MLP neurons of a small language model. Each row is named by its layer, matrix (up: input weights) and neuron, and shows model dimensions 112-175. Each number is 200 + 40 x the weight over its row's rms, rounded and kept within 0 to 999.
After each neuron's rows, "fires in" lists the words (lower case) most often at its 100 highest values on Wikipedia text that the model never trained on; "fires after" lists the tokens most often just before its 100 highest values on Wikipedia text that the model never trained on.

L6.up658,189,187,241,160,184,212,237,220,236,144,144,202,242,199,214,118,229,224,210,166,164,172,241,174,231,247,140,256,186,197,204,246,181,148,197,271,232,151,168,151,219,162,192,185,219,162,189,215,186,214,238,243,214,192,211,127,146,199,188,161,199,217,213,229
fires in: "because", "as", "some", "to", "using", "i"
fires after: ".", " bec", " S", " T"

L8.up600,203,185,222,188,142,202,245,171,138,230,118,225,244,169,177,129,230,162,217,102,195,179,180,209,220,175,184,224,120,175,191,187,176,247,172,196,235,214,200,155,288,244,170,224,194,158,225,185,191,187,238,208,216,259,199,188,174,194,212,140,235,213,262,228
fires in: "in", "as", "a"
fires after: "\n", ".", "A"

L9.up652,212,228,218,211,200,228,184,175,167,181,126,215,348,175,226,216,160,257,149,189,200,241,185,175,233,209,235,198,133,197,259,214,171,234,208,230,185,187,249,220,207,151,171,178,241,116,223,149,241,250,221,231,166,310,234,138,170,224,207,143,235,246,240,214
fires in: "a", "as", "during", "according", "for", "by"
fires after: ".", " D", "F"

L12.up9,223,202,215,244,167,108,186,258,202,270,163,179,230,139,214,175,217,215,212,139,161,237,172,190,99,246,204,157,211,122,186,258,228,179,165,236,252,192,225,151,268,228,153,217,223,190,214,163,198,229,250,245,177,231,178,214,246,212,220,161,207,247,172,201
fires in: "on", "in", "a", "by"
fires after: ".", "\n", " B", "B"

L4.up187,204,158,178,178,231,207,255,115,238,208,192,215,201,163,180,172,229,180,188,228,225,150,107,152,203,252,223,227,212,177,148,255,231,222,226,211,261,203,186,146,198,204,223,222,193,188,271,233,170,209,220,230,245,221,253,149,208,207,194,200,213,132,189,210
fires in: "in"
fires after: "\n", ".", " of"

L11.up489,152,278,266,269,184,168,191,199,131,218,231,183,229,162,134,194,196,223,203,206,250,189,197,208,204,169,197,174,228,247,229,257,215,185,262,223,133,162,173,140,263,220,202,141,159,200,207,140,203,268,184,236,182,280,238,131,246,211,174,176,168,211,229,222
fires in: "it", "they", "he", "italy", "italian"
fires after: ".", ",", "\n", " that"

L3.up330,132,173,188,106,213,202,222,256,118,178,234,220,230,146,239,272,217,263,173,219,231,178,192,178,174,232,200,202,219,211,283,257,133,122,237,212,198,133,178,216,190,194,189,245,198,149,262,213,193,185,200,145,215,186,200,174,148,221,150,205,242,193,231,264
fires in: "they", "the", "company"
fires after: "\n", ".", " the", " The"

L5.up132,206,176,216,205,110,180,153,184,202,266,215,287,212,164,167,146,184,213,195,189,151,207,208,192,151,208,165,285,156,212,195,213,167,259,218,199,192,145,154,126,269,239,125,191,175,250,196,193,244,164,223,222,207,289,182,167,215,208,168,179,299,228,231,206
fires in: "it", "source", "year", "old", "synonyms", "writer"
fires after: ",", "-", " S", " s", "w"

L6.up428,200,223,213,196,189,153,188,226,207,280,232,203,165,211,197,178,195,171,158,143,234,228,209,175,221,247,151,271,223,238,258,187,196,180,210,152,124,97,224,218,178,260,189,182,185,243,297,208,182,207,185,217,163,210,168,224,205,208,140,157,289,210,113,237
fires in: "place", "tour", "round", "points", "point"
fires after: " p", " c", " T", " t", " P", "oin"